{"n_layer": 16, "d_model": 256, "n_head": 2, "n_kv_head": 1, "head_dim": 128, "d_mlp": 1344, "vocab_size": 1551, "activation": "swiglu", "norm": "rmsnorm", "norm_place": "pre", "norm_eps": 1e-05, "positions": "rope", "rope_base": 15300.0, "rope_fraction": 1.0, "qk_norm": false, "attn_scale": 0.0884, "bias": "qkv", "tie_embeddings": true, "parallel_block": false, "init": "normal", "init_std_qkv": 0.0312, "init_std_o": 0.0312, "init_std_up": 0.0312, "init_std_down": 0.0, "optimizer": "adam_variant", "lr": 0.000792, "beta1": 0.95, "beta2": 0.95, "weight_decay": 0.11, "lr_head": 0.00681, "grad_clip": 1.0, "warmup_steps": 379, "schedule": "cos", "final_lr_fraction": 0.1, "batch_tokens": 32768, "seq_len": 1024, "doc_mask": true, "train_tokens": 516000000, "steps": 15748, "dataset": "wikipedia_en"}
MLP neurons of a small language model. Each row is named by its layer, matrix (gate and up: input weights; down: output weights) and neuron, and shows model dimensions 64-127. Each number is 128 + 32 x the weight over its row's rms, rounded and kept within 0 to 255. A neuron's up and down rows have the sign that makes its largest values positive.
After each neuron's rows, "fires on" lists the tokens most often at its 100 highest values on Wikipedia text that the model never trained on.

L4.gate923 [100 143  98  86  99  67 110 130 160 142 102 163 133 147 124  60  53 106 117 103 153 132  98 152 115 104 123 130 139  53 125 185 108 168  71 104  99 150 178 120  80 139 158 120 132 147 113 110 154 191 154 125 133 134 158 121 136 128 147  95 113 123 126 165]
L4.up923 [ 89 164 118 118  92 153  96 182 197 125 148 143 133 113 104 194 126 121 160 115 115 109  93 153  86 116 112  81 131 108 126 146  86 108 145 114 153 124 104 122  87 106 119  82 111 140 137 124 141 110  60  96 143 123 106 107 151 117 159 132 139 108  95  71]
L4.down923 [104 125  98 116 175 150 120 134 135 125 218 182 111  95 100 146 131 134 168 102 126 134 134 131 103 159 178 150  48 106 100 104 139 109 162 126 138 124 194 126 149 106 161 116 124 104 204  90 161 120  73 107 161 140 146 129  96 130 159  80  93 120 124  42]
fires on: "os", "es", "us", "t", "ent", "n"

L9.gate326 [ 97 150  98 186 118 156  80 164 130  93 140 136 104 189 238 130 115 111 172  91 161 125 129 163 125 122 137 105 119 167 124 166 111 141 103 146 107 141 138  18 164  86  95 109 176 106 147 103 113 119 130 118 173 161 125 137 156 129  62 116  84  99 129 141]
L9.up326 [ 86 141 145 138 136 151 115 138  45 129 107 137 158 150 129 124  74  77 147 119 130 100 155 168  73 125 122 129 103 161  91 112  65 110 157 136  88 127 137 159 137 135 178 130 137 140 128  81 119  97 137 110 194 123 150 129 128 134 158  93 112 137 137 158]
L9.down326 [125 163 143 152 180 135 150  90 130  91 160 124 127  92 115 149 154 167 138 104  79 142 113 172 209 121 149 150  65 203 159 165  99 126 161 133 140  52 141 129 152 126 120 140 162 122 147  65 163 167 155  87 150  76 131 132 108 103 116 143 126  51 110  93]
fires on: "===", " that", "s", ",", "=="

L13.gate273 [101 137 118 162 148 120 148  78 139 204 125 151 110 116 178 163 126  72 117 122 121  77  90 125 104 122 101  83 138 127  55 126 147 155 102 107 120 146 131 103 148 138 107 189 109 123 126 155 166 118 156  89 207 118  74 124 165 105 161 175 108  92  91 140]
L13.up273 [102 133 121 123 103  72 109 122 153 158 165  93 151 136 133 118 110 132 144 133  69 135 103 113  98  96 132  59 158 130 161 104 188 112 118  72 137 178  80 132 177  99 114  62  98  92 113  84 123 129 102 129 142 139 161 180 136 140 182 152  99 116 150 135]
L13.down273 [ 77 124 151 134  93 163 110 131 140 124 152 107 143  87 141 124 115 162 149 169 119 128 119 138  91  97  89 118  93 124 132 145 126 140  98 136 121 159 112 113 101 163 156 225 106 132  84 130 190  51 129  84 164 190 145 124 111 153 117 145 117 140 182 113]
fires on: " ", "0", "1", " (", "5"

L4.gate17 [121 101 139 112 105 139 124 163  91 123  92 136 154 130  74 121 141  79  50  33 121 135 139 211 124 131  81  82 134 127 110 102 108  81 126 180 123 161 163 100 160 125 212 139 185  52  98  97 147 187 171 127 146 112 127 138 144 133 104  73 192 141 191 179]
L4.up17 [142 113 169 128 132  90 115 118 124 147 196 111 123 152 106 142 124 125 137  82 124 190 163 134 163 154 157 214  86 100 111 133 147 125 152 158  84  98  92  98 138 132 177 145  75 148 161 132  97 124  53 130 134 106 136  84 158 128 151 106  93  92 116 160]
L4.down17 [157 151  77  61  70 130 161  97 166 128 162 104  74 154 116  87  92 112 118 198 142 104 111 136  89 134 113 152  96 124  27 188 106 188 134 177 118 112  65 155 141 114 154 161 130 133 130 165 121 124 166 103 149 124  77 148 110 109 142 148  79  69 126 149]
fires on: " of", "or", "per", "ical", "ing", "ol"

L10.gate967 [ 54 142  80 127 133 115  68 198 146 107 138 133 176 156 132  61 162 107 131 149  94 117 123 132 106  74 112 148 117 141 109 133 124 115 201  97 121 100 146  67 138  81 187 149 165 100 129 128  95 160 146 124  75 131  68  87 108 194 162 150 160 126 178 136]
L10.up967 [ 99 103 107 137 115 136 131 118 110  81 180 134  90 107 130 129 151 123  71 143 154  91  63 128 125 113 150 131 126 133 106  63 113 140 139  91 166  95 144 114 129 163 155 126 176  77 137  75 214 128  66 102 105 144 145 156 116 119 116  63 121 138 100 159]
L10.down967 [180 133 163 123 143 123 177 138 184 139 133  86 109 125 127 125  84 157 133 140 110 115  96 101 115 157 144 171 140 143 179 122  97 123 121  62 101  96 115 159 176 123  85 100  69  97 130 124 137  78 109 154 162 132 197 106 147 107 129 166 162 117 116 104]
fires on: "k", " s", "sk", "ic", "ith"

L4.gate442 [143 111  70  67 118 122 124 149 170 149 106 166 155 116 114 121  85  87 192 124 174 128  92  81 113  99 152  81 138 145 131 135 113 193  77 115 160 124 123  80  88  56 138 142 167 149  57 144 135 121 164 185 140  72  38 156 129 109  85 142 101 114 126 144]
L4.up442 [107 163 130 105 135 122 124 153 131 107 139 136 172 132 130 156 165  97 120 203 126  80  76 177 148 154  71  94 147 118 117 112 167 185  82 158 116 142 143 118 119 118  60 145 165  94 159 150 150  95 109 126 162 108 156  74 146 182 155 136  97 106 122  58]
L4.down442 [148  94 110 121 149  87 102 104 111 112 110 136 189 123 167  92 106 161 138 164  83 110 107 199 157 114 157  76 140 134 146 117 155 114 153 134  97 147 130 120 177  89 127 139  82 105 131  77 185 136 129  87  60 128 142 147 161 131 165 186 162 158 125 115]
fires on: "ase", "or", "b", "ous", "ar", "t"

L5.gate329 [112 101 140 110 159  82  77 178 119 119  89  77 140 146 141 136 150 184 119  89 122  68  88 160  85 117  86 154 101 158 171 112 138 172 120 118 122 162 140 147  53  83  93  81  97 176  88 162 140 130 186 148 132  88 105 165  96  96  98 162 154 126 185 141]
L5.up329 [ 89 139 172 126 107 114 190 112 135 128 133 126 115 128 133 132 106 127  79 129 109 123 148 148 164 112 116 120 142 192 110 121 173 184 128 137 155 133 178 159 134 126 132 106 186 100 101  31 134  84  71 161 134  95 114 155 137 149 144  68 131 161 124 143]
L5.down329 [157  92 159 103 135 124  97 110 142 125 105  98  81 124  95 144 182 168 168 123 119  96 102 148 211 176  97 148 144 156  94 122 121 111 156 107 155  95  85 160 114 153 182 154  86 101 255  87 156  95  99 135 139 128  96 127 160 148 134  97 148 162 127 105]
fires on: "ent", "ore", "y", "ly", "ate", " more"

L13.gate398 [139 182 135 156 162 219 131 111 132 102 134 162  97 133 139 163 181 131  66 102 142 145 114 109 113 167 100  78 163 123 111 106 115 112  83 103 110 119 113 114 120 201 141 119 171 102  85 109 155 146 116  92 168 111 100 180 123  96  93  80 108 128 142 140]
L13.up398 [112 147 139 115 130 128  79 134  89  78 137  87 128 113 185 104 159  81 142 125  60 149  92 164 182 138 193  84 164 132  89 131  95 111  97 130 117 157  68 175 116  78 155 109 145  88 113 103 175 154  86 128  99 148 133 157 101 120 128  91  80 115 121 136]
L13.down398 [128 108 148  46  60 107 162 149 115 119 118 156 129 132 170 127  80 173 198 181 102  97 147 100 122 110 138 195 135  91 108 160 189 130  98  79 131 126 171 110  94 166 193 135 121 178 205 138  85  53  87  76 101 191 100 125 136 123 109 105 174 102 110  80]
fires on: " ", "1", "6", "4", "2", "3"

L4.gate1001 [156 121 142 158 168 111 111 124 134 128 153 133 138 130  51 110 103 166 128  89 101  87  50 128  80 175 142 112 134 123 109  97 130  71 171  83 153 149 166 106 114 104 120 148 113 127 106 111 116 106 131 140 139 105 113 100 130 183 143  99 148 132  95 129]
L4.up1001 [191 146  98  95 167 136 155 121 135 195 159 119 114 123 188 137 108 136 118 106 178 162  77 119 139  78  98 165 106 156 103 130 139 112 163 190 140 176  93 120 104  99 181  98  86 131 134 160 157  68 151 172 229 131  90 155 132 108 110 147 123 143 147  71]
L4.down1001 [145  86 149 158 140 130 162  81 122 198 162 199 119 153 106 125 110 127 125 135 166 102 112 170 158 123 121 129 146 157  95 100 114 189 112  93 120 100 151 178 132  94 128  89 223 202  52 143 130  92  89 166 155 119 131 137 135 102 137 138 115 100 140 125]
fires on: "|---|---", "u", "ent", "ens", "|---|\n", "|\n"

L4.gate924 [129 114 136 112 106  92 131  95  85 139  84 193 119 104 146  89  88 123 110 128  92 187 151 173 111 108 162 123 181 125 131 105  89  85 118  87 104 119 110 149  97 108 167 169 138 142 133  90 140 122 117 206 156  73 158 156 132 126 120 144 177 110 150  77]
L4.up924 [129  74 167 162 191 130 177 168 113  95 110 129 102  50 124 138 152 150 146 112 119 124 127 160 148 145  84 167 124 111 146 161  76 118 188 196 127 119 113  81  99  81  88 146 108 107 122  88 106 150 140 102 108  85 143  97  94 192 131 140 119 138 101 131]
L4.down924 [ 99 174 111 111 120  86 172 158 140 125 170 140 134 122 132 190 109 155 163 127 167  34 133  99 180 141 129 202 117 155 119 102 169 137 179 151  88 151  78 132 134 165 125 149  95  92 114 158 147 109 117 124 145 110  77 110 214 159  77 149  75 126 112 143]
fires on: "s", "al", "ed", "es", " and"

L13.gate284 [ 87 108 173 154  89 160 105 127  38 202  95 123  92 113  96 122 182 100 101 195 171 102 117 150 122 127  90 109 197 105  83  77 173 140 118 110 145 136 173 151 167 191  67  80 147 126  69 187 104 168 172 157 146  87 140 113  92 183  98 141 150 109 136  70]
L13.up284 [133 127 108 120 138 148  66 112 119 142 116 151 130 168 145 103 141 137 101 102 101 118 132 143 127 100 135  89 202 159 154 185  97 118  70 162 139  97 114 113 146 175  97 160  82  76 149 146 138 139  94 150 131 153 122 145 119  90 122 103 144 162 128  93]
L13.down284 [122 118  73 165 126 146 168 149 125 133 128 119 145 122 150 138 156  57 170  88 154 102 157 116 132 151 110 128  71 139  96 125 151 125  79 157 159 128 194 125 150 145 167 112 123 161 131 166  91 202 149 137 126 146 157 146 100 177  99 124 200 158 157 131]
fires on: " s", " d", "–", " D", "z"

L10.gate597 [136 142  91 101 132 163 169 162 124 148 155 132 162 102  81  83 139 130 165 157 111 131 176 117  93 152 126 105 116 128 115 183  80  78 144 113  78 150  83 149 140 178 137 168 128 143  77 122 139 130  92 187  99 172 123 103 140 136 123 143 127 132 107 141]
L10.up597 [174 120 138 172 145  86  75 123 178 140 156 108 130 163 153 124 108 167 142 220  99 141 111 150 141 124 145 159  75 118 112  97 108 159 198 124 102 197 186 130 138  82 131  75 140 147 148 145 145 127 107 147  86 111 225 128 166 178 143 108 126  92  87 124]
L10.down597 [138 128 134 127 181 126 203 133 138 107 109  37  85 127 102 125 207 126 173 140  66  83 132  80  93 133 163 220 102 126 133 128 110 145 133 105 159 118  97 148 186 132 113  89  82 117 140 117 108 104  88 184 176 143 143  97 120  68 190 187 121 142 113 109]
fires on: " sh", " Sh", "rit", "stit", "fess", "h"

L5.gate653 [135 187  95 123 167 123  60 152 153 147 128 112 181 136 151 187 102 154  79 101 190  74 136 123  24 115  86 129 146 127 117 126 128 195 117 144 133 101 157  87  79  79 150 146 112  69 136 141 177 155  96 108 114 181 136 133  81 139  29 109 166 139 143 119]
L5.up653 [153 146 107 142 151 109 168 138 128  78 103 115 153 158 147 154 100 151 174 191 114 128 134 117  95 114 106  70  94 177 166 144 156 130 150 121 161  75 124  84 144 149 155  89 136  51 164 148 104  53 158 150 114 132 133 128 158 196 132 132 157  96 101 189]
L5.down653 [126 130  75 107 159 140 130 105 156 153  83 127  88 158 120 139 150 126 127 189 129 163 115 132  82 144  56 140 170 143 102 146 112 121 130 139 176 153  57 130 106 167 162  96 120  82 153 132 122 147 136 179 120 140 141 101 128 142 199 162 164 164 176 117]
fires on: " of", "y", ":", "my"

L9.gate367 [146 131 124 149 157  76  97 126 112 139  67 139 133  84 154  93  70 188  80 142 167 130 115 147 156  93  77 170 160  91 117 149 118 160 152 199  63  69  91 145 124 132  97  84 149 149  93 154 140 149 182 209 155 143 121 168 166 143 190 183 212 133 135 185]
L9.up367 [128 126  99  98 130 120  92 153  87 160 108  70 117  72 144  45  89 134 148 120  87 107 143 115  51 130 164 107 132 144 112  32 170  88 122 126 107 153  94  95 109 178 134 172  75 179 107 142 191 137 186 166 156 161 122 111 116 166 143 139 120 118 110 124]
L9.down367 [131  92  80 110 125  70  97 114 125 171  96 113 118  98 179 121 115 187 108 126 172  99 141 126 151  76 142 176 187 176 118 115 142 117 131 143 122 158 187 138 147 120 110 126 114 164  53 118 147 117 193 146  97 142 107 125  90  86 107 183 197  56 133 124]
fires on: "owever", "ly", "ad", "ely", "m", "'s"

L5.gate501 [ 78 126 108 158  85 116 180 119 140 136  58 166  88 136 123 123 130 101  89 153  95 126 103 153 108 102 149 106 146  87 137  80 125  73 144 140 127 151 117 102 149 173 144 139 124  65 119 179 170 184 136 141 149  47 146 133 140 128 106 134 124 139 114 165]
L5.up501 [165 112 130 169 100 108 142 117 184 113 117  90  91  59 141 144 174 124 139 148 107 161  72 149 127 126 145 153 144 153 153 117  97  83 122 116  78 101 111 167 164 126 119  95 123 158 153  97 140  79 111 166  95  62 120  85 144 130 110 127 112 137 118  94]
L5.down501 [114 178 182 130 131 144 146  90 101 188 141 134 107 134 141 106 176 128 133 126 223  65 118 108 146  84 125 137 143 227  89 162  92 115 104 156 112 162 168 111 136  92 127 102 129 145  14 125 173 131  80 110 171 113  92 125 110 150 166 166 154 115 129 209]
fires on: "ed", "ly", "ing", "ical", "ely", "s"

L5.gate306 [ 94 118 156 167 139  74 145 148  81 156 124 113 115 141 111  77 127 132 119  53 160 106 129  98 106  92 124 143  93 118  98 149 163 158 119 105  89  99 100 181 129 148  96 104 169 162 128  89 189 112 100 196 187 100 101 124 104  79 158 139 172 212 114 198]
L5.up306 [ 88  83 152 119 140 137 163 173 114 151 115  86 118 144 187 161 107 143  74 150 154  96 215  90  57 113 150 132  91 128 100 104 166 132 167 160 173 134 152 135 126 182  92 137 168 143 139  63 170 117 120 140 164 128 156 122 150 120 167 174 149 196 146 206]
L5.down306 [100 119 154 108 101 120 137 157 156 106  90 107 112  78 188 188 135 147 185 147  92 135 101 111  99 106 129 114 169 151  91  95 104  65 154 196 147 156 161 152 117 148 152 181  87 147 186 105 156 127 166 168 129 159 124 118 116 134 101 154 180 106 181 118]
fires on: "ely", "ly", "se", "ir", "ent"

L10.gate364 [167 158 126 111  97 155 154 121 159 124 162  99 163 104  88 121 142 153 110  53 162  98 122 128 166 133 136 173 109 112 148  73 172 106 189 100 105 112  66 132 117 156 119  85 175 173  87 136 143 127 121  93 103  77 142 152 130 161 117 172  37 168 127  95]
L10.up364 [135 136 144 120 111 169 159 189  76  88 100 133 100 112 133 113  49  90  98  87 139 193 169 138 129 162 168  89 133  98 133 104  96  97 123 108  75  90 136 116 113 101 174 107  81 107 129 107 175 180 118 122 131 135 147 117  77 144 131 109  78  89 141 172]
L10.down364 [143 110 164 133  83 143 194 177  83  97 168 189 106 155 114 129 108 143 135 134 180  68 111  96  77 135  52  90 145  91 147 100 132  91 157 110 149  98 111  97  87 109  97  77 142 108  36 188 166 169 134 165  88 123 141 126 124 104 142 145 170 129 122 116]
fires on: "ical", "ing", "amil", "istor", "em", "it"

L5.gate1077 [127  85  88 159 182 116 115 119  91  88  88 160 163 118 134 105 144 147 140 142 132 122  71 154 114  68 145 105 168 126 182 138 152 122 146 170 122  89 143 114  81 122  61 184 183 121 110 153 163 176 204 104 117 120 186 134 110 186 110 178 169 135 150 203]
L5.up1077 [110 187  96 144 141 151 112 132 104 118 138 132 159 104 137  90  97 137 159 157 106 145 115 216 106 120  95  89 108  83  98 164  95 114 149 109  92 112 134 135 122 107 192 120  98 143 123  85 147 164 143 200 104 126 132 157 103 118 227 119 123 159 101 151]
L5.down1077 [138 103 141 140 147 138  83  95 158  81 152  96 148 165 146 151 121 161  94  88 126 147 119 165 136 116 132 141 113 137 184 207 140 144 140 134  97 127 116 155  95  87  85 131 138 127  70 162  90 150 131 194 127 137 128 121 151 146 211 112 117 139 118 116]
fires on: "ast", "il", "if", "w", " ", "r"

L4.gate960 [136 151 110 176  93  61 115 101 120 148 148 141 163  83 109  94  89 146 129 151  83 123 120 169 113  70 155  98 173  83 135 137 131 134 131 171 141 132 146  85 132 154 157 141 155 115 114 117 162 183 193 157 146  77  88 130  77 165 145 186 130 148 109 204]
L4.up960 [151 129  97 107 151 135 115 103  74  86 148 116 187  99 158 143 106 148 151  98 129 139 117 143  45 156 150 194 131 125 146 163 128 107 176 107 121 109 124 126 167 118  98 158 187 102 110  98 147 140  80 184 134  66 120  74 151  80  87 114 123 112 132 146]
L4.down960 [112 207 131 123 122 163 147 147 107 137  79 117 108 151 156  69 119 132 195 165 167 115 148 139 121 121  48 168 168 146 142 193  87 122 162  95 128 170 108 143 120 110 186 138 122 115 146 137 170 175  74 116 172 126 111 102 127  88 175 118 163 109 140  60]
fires on: "ive", "ed", "ical", "ing", "3", "a"

L4.gate66 [124 138 111 119 116 131  82 176 122  82 150  82 163 147 133 144  97 141 115 170 147 157 101 118 186 105 157 149 141 157 164 122 177 132 109 112 135  56 121  98 128 162 108 155 138 116  93 109 155 174 137 121 117 113  80 154 132 173  92 140 131  89 126 107]
L4.up66 [111 164 141 121 125 118 124 124 117 158  91 153 137 145  94 160  90 184 136 144 105 120 124 132 107 130 138 153 122 184  99 125 140 102 149 129 131  85 122 146 187 117  90 154 151 115  90 104 132 148 179 135 111  85 109 169  75 119  72 149 108 110 150 150]
L4.down66 [157 134 124 131 118 122  99  91 138 146 119 129 111 121 135 198  48 158 173  88 102 117 111 131 192 158 133 170 141  93 147 128 134 149 153 181 116 156 182  53   0 123 142  99 134 179 119 168  89 112 149 116 139 167 104 123 121 159 136 117 137 178 111 109]
fires on: "s", "ose", "ists", "ect", "id", "ided"

L9.gate763 [110  82 106 108 159 163 172 130 110 153 105  77 190  96 189 133 128 203 126  67 155 167 132 143  95 124 157 128 140 136 142  81 138 135 124 120  58  91 159 103 151 139 147 113 115  83  82 120 175 110 168 148 174  96  82 152 128 109 141  92 135 154 138 121]
L9.up763 [147 206 122 178 111  93  85 149  95  34 115 174  50 205 170  87  83 131  87  93 137 180 126 102 188 133 103  92 134 140 148  76 200 127  91 166 170 128  91 113 150 120 143 135 154  91 118 129 136 118 177 163 151 118 127 167 120  91 106 135 146 153 159 134]
L9.down763 [115 134 122  85  96 129 174  76 121 178 117 110 108 130 116  84 106 190  87 127 129  91 144 111  81 117 123  94 102  95 115  65 180  76 123 109 150 122 125 167 175 132 142 135  98 129 132 139  99  88 162 120 174 183 186 147 100 159 113 143  89 176 105  73]
fires on: " en", "n", "our", "r", "s"

L9.gate956 [166 172 154  68  75 136  93 148 143 121 123 103 125  90 115  70 159 119 138  96 107 111 146 102 141 120 105 113 164 158 149 118 134 170 127 125 147  78  67 142 117 163  80 135 185  78 112 116 123 152 120 149  70 119 118 165 130 181 106  84 163 146 152 158]
L9.up956 [100 136 118 174 181 141  98 121  90 123 215 141 173 162 127 150  71  74  78 140  98 102  55 137  64  98 136 130 173  61 113 111  79 126 175  60 150 162  84 107 161 157 150 124 122  59 121 120 134 126  68 137  81 124 143 115 110 175 201 106  61 138 152 162]
L9.down956 [167  92  94 112 123 136 144 207 113  84 167 179 157 111  99 152 164 124 155  65 204 127 107 115  78 137  94 182  98 151 159 108  75  94 189 128  86 147 112 108 108 112  59  99 112  78 159 165 130 164 109 127 141  96 143 138  73 149 145 128  64 139 182 122]
fires on: "g", "ic", "k", "m", " prom", "ipp"

L13.gate51 [166 131 123 101 125  98  67 156  77 119 164 137 112 169 200 149 108 170  62 169 184 106 114 223 192 118 146 110 156 132 128 128 107 113  95 132 153 126 132  99 145 125 156 159 118 108 125  85 114 184 100 132 200 130 123 162 127 128 132 150 159 139 154 130]
L13.up51 [138 156 118  81 133  87 148 164  94  70 105 155 156 119 116 174 118 156  91 131 127 169 117  86 139 158 191  93 145 164 113 110  91 173 141 133 163 101 177 152 101 156 124 191 189 150 147 126 106  84  94 151 148 119 120 146 162 150 158 163 166 103 198 186]
L13.down51 [146 184 106 128 203 111 148  77 160 136 129 149 107 134 109 124  94 163 106  93 145 100 163 139 152 133 114 141 136 187 156 126 146 132  69 108 167  87 175  87  94 138 134 144 125 138 133 110 157 154 148 127 120 102 127 149  63 130  89 201 192 114 146 105]
fires on: "s", ",", " s", " S", "S"

L13.gate356 [143 120  85  51 104 142 118 124 134 103 143 129 121 160 136 105 153 112 118 127 167 117 142 100 140 120 178 137 142  83  62 145 108 154 131 133 124 151 104 165 156  98 166 108  96 178  88 218 165 203 184 109 116 140 151 129 137 116  71  86 128 126 164  64]
L13.up356 [143  99  87 156 154  93 129 195 116 184 109 159 103  90 217 113  77 149 154 142 125 119 161 129 110 175 159  72 169 187 158 125 127  61  98 174 168 145 137 135 107 148 130 194  78 166 154 131  50 116 151 161 174 109 139 126 138  97 115 121 107 160 105 164]
L13.down356 [107 132 113  83  78 118  63 112 102 135 133 104 141 142  90  81 135  72 136  64 134 100  69 133 131 158 156 105 159 142 163 148 187 146 145 156 178 110 143 119 129 132 147 100 114 172  79 117 176 245 139  89 112 151 122 149  90 175 145  78 109 194  93  85]
fires on: " s", " c", " r"

L13.gate20 [145 172 137  91 202 161 189 173 128  84 113 176 114 167 157 109 158 130  92 125 140 126 132 136 165  76  63 166 138 132  95 146  87 192 138 115 149 178 161 142  63 204  44  83 116 137  55 227 129 137 117 154 145  88  97 153 157 117  94 154  67 103 138 100]
L13.up20 [122 126 175 170 207 115 162 104 161 132  93 110 128 193  67  95 162 138  73 131 137 108 154  94 102  83 142 163  76  56 156 191 178 119  15 166 102  87  95 207 117 110 165 123 101 141 126 111 145 136 167 114 126  94  98 114 150 130 137 110  65  86  94  91]
L13.down20 [156 101 159  98 114  94 142 149  73 163 198 106 124 139 123 107 155  79 182 103 154 131 146 135 115 122  75  84  57 161 137 170 106  91 106 108 141 122 128  83 139  99 105  90 174 157  52 129 120 134  77 126 159 158 124 153 168 158 138 167 134 115 151 132]
fires on: " \"", " in", "id", "-", "ian", " d"

L13.gate617 [ 72 122  51 132 148 139 100 126 118  59 144 199 163 148 189 176 135  45 104 133 128 115 128  98 153 117 130 156 147 108  81 115 144 141 121 169 113 138  42 177 136  85  63  97  86 114 100 136 122 126 193  69 139  64 120 109 112 121 132 139 141 180 190 202]
L13.up617 [ 89 149 105  67 141 121 106 105 185 131 151 138 133 192  93 124  94 120 121  96 119 114 157 152 164  86 113 114  82 149 127 143  36 176  85 131  76 145 112  82 168 116 123 115 118 102 135 125 163 123 136  83 154 149 107  86 120 127 110 108 111 150 121  73]
L13.down617 [107 137 145 169 121 144  74 107  90 151 112 164  99 134 102  68 144 182 175 113 188 135 159  98 158 159 142 144 171 176  87 107 112 118 177 124 160 162 160 122 132  94 110 130 125 104 129 145 135  60  92  89 176 125 126  46 103 142 190  84 165 131 143 145]
fires on: " f", "-", " in", " I"

L4.gate842 [124 138 159 159 156 106  78 127 126 138 148 184 142 118 136  65  69 116 163  77 120 135  69 116 122  82  69  76 102  62 102 153  99 187 121 124 100 172 126 148 155 172 190 109 167 104 127 181 101 109 128 159 145 167  95 165 153 157 150 160 159 122  98 124]
L4.up842 [ 65 135 133  95 104 164 144 163 142 137 182 134 135 100 138 172  67 107 133 127 180 162 142 146 164 150 119 155 120 115 142 135  35  89 135  96 119 140  60 109  90 189  78 224 109 141 120 150 196 153 161  78 133 139 124 112  95  85 161  84 144  95 156 106]
L4.down842 [119 134 149  88  88 106 149 121 156 157 127 110 174 137 133 149 150 103 101 161 123  98  82 138 127 151 152 164  53 121 105 115  42 164 159 126 148 115 158 142 111  91 137 142  89 158 198  89 135 149 120 129 163 145 184 140 115 144 118 101  63 185  99 113]
fires on: "es", "os", "ra", "ed", "er", "aced"

L10.gate1124 [133 137  72  86 130  81  89 120 145 137 166  91 137 192 177  88 160 143 115  96 102 123 175 104 135 107 169 120 111  90  88 133 135 139 150 117 120 109  74 153 194 110 167 143 128 146 116 110 141 201  41 135 101 155 135 144 119  88 131 157 124 118 138 134]
L10.up1124 [170  93 158 125 102 135 153 161 172  90 115  64 149 173 137 120 125 144 108 155 140 186 125 108 183 113 206 113  82  92 163 157  98 123 103 116  89 147 142 120 151 102 155 163 110 102 156  88 163 117 157 113  91 114 131 174 167  89 127 161 172  78 122 128]
L10.down1124 [119 114 119  53  97 136 151  93  95 124 117 144 136 142 106 141 142  95 171 203  92 166 185 153 144  87 159 163 140 114 136  78 123 121 100 141 118  95 113  92 159 129 109 134  94 114 201 121 124 100 116 138  96 167 104 144 126  86 171 141 186 135 160 140]
fires on: " sh", " te", " cl", " Te", " Sh"

L5.gate343 [124 135  96  98 111 162 111 174 117 105 145 142 159 112 120 168 124 160 213 126 124 176 102  88 132 109 142  72 144 120 116 127 139 145 134 123 130 149 175  36 151 164 123 139 116 162 116 163 133 184 127 152 105 125  67 185 130 142  98 148 170 113 114 123]
L5.up343 [128 115 103 109  99 123 110 181 147 101 175 129  66 175 137 144  99 181  68 118 116 136 113 127 107 124 105  73 100 153 143 136 159 165 152 119 115 142 146  74 122 113 143 195 183 102 122 108  93  92 173  96 162 163 129 172 159 150  95 147 118  91  64  76]
L5.down343 [148 157 126 127 156  67  95 125 121 102 175 116 112 145 186 119 172 158 108 155 161 150 104 157 132 167  47 106 172  97 113 131 152  83 174 107 124 115  46  92 127 102 121 145 118 124  90 112 165  94  58 205 160 163 123 166  92 146 115 158 129 113  81 142]
fires on: "b", "an", "t", "et", "ie"

L9.gate114 [135 130 157 178 134 100 117 160 165 152 107 215 129 118  81  86 120 113 124  39 161 148 165 109 105 174 118  95 129  91 129 119 127 124 121  64 121 110 113 111  88 154 114 143 158 117 118 130  65 161 140 167 114 102 140 107 129 122 105 166 129 161 139  89]
L9.up114 [128  94 111  66 133 127 112 219 114  92 170 135 165 136  87  96 123 163 131 107 134 170 149 148 115 152 123 170 148 124  96 179  88 108  82  94 158 108 115 130 141 202 125 152 197 112 160 180  74 148 123  87 166  91 109  93 143 100 177 105 115 123 147 117]
L9.down114 [ 67 186 167 186 102 146 136 129  64 109 139 153 131 124 134 136 133 144 102 140 147  91 128 206 169 157 105  88 142  70 105 125 139 133  94 121  87 112 135 132 118 156  85 118 145 210 111  71 160 116 119 163 175 113 123 117 108 185 128 161 163 114 161 119]
fires on: "ac", "it", "ad", "ire", "al", "ut"

L9.gate202 [143  80 167  92 112  93  72 134 150 111 139 205 131  90  87 121 171 124  66 104 108 108 167  85  87 176  96  87 156  78 130 169 127 125 108  83  68 121  79 154 163 143 136 128 114 152 107 146 109 135 120 134 163 157 122 112 224 144 157 111 104 153  85 140]
L9.up202 [ 92 118 139 162 176 122 133 109  85 159 137 138 162 148 153 109 142 107 153  97 139 153 119 132 133 140 103 184 146 138 166 173 159 143  75  94 101 103 137 138 113 138 147 174 165 165 123 109 141 104 101 130 138 145  92  74 117 134 163 158 145 108  61 135]
L9.down202 [123 106 136 147  35 187 131 142  97 159  87 170 131 168 126 145  86 123 183  95 101 108 147 137 142 161 151 128 125 165 108 106 129  88 110 102 110 129 139 163  46 120  97  66 151 175 178  90 150 128 155 119  82 140  85 135 132 118  61 130 167 146 134 125]
fires on: "un", "ac", "et", "ot", "ap", "it"

L5.gate133 [122 146 129 161 115 117  92 151  95 137 106 150 187 101  73 161  75 126 159 109 109 121 104 115 182 120 106 109 136 113 124 131  95 140 201 119 108 102 170  89  79 141 183 125 118 116 121 173 116 146 147 129 127  70 128 157  69 128 145 168 113 110  63 128]
L5.up133 [129 120 136  94 137 141  81 122  78  99 157 128  97 173 147 123 150 110  79 141  92 194  77 182  85 184 164  56 201 191 135 110 188  96 128 184 123 107 139 169 119 188 154 141  46 118 128 170  92 120 181  90 128 126 110 174  63  81  89 147 138 116  56 109]
L5.down133 [ 80 119 168  84 159 143 142 111 164 148  90 154  98 111 162 202 166 166 125 188 166 124 129 114 161 160 141  83 171  66 159 152 124 139 141 141 127 133 111 113  63  89  47 123 108 111 156 113  86 138 127 164 193 147 127 154 110 130 108  85  96 146 144 135]
fires on: "or", "u", "an", "b", "ic", "er"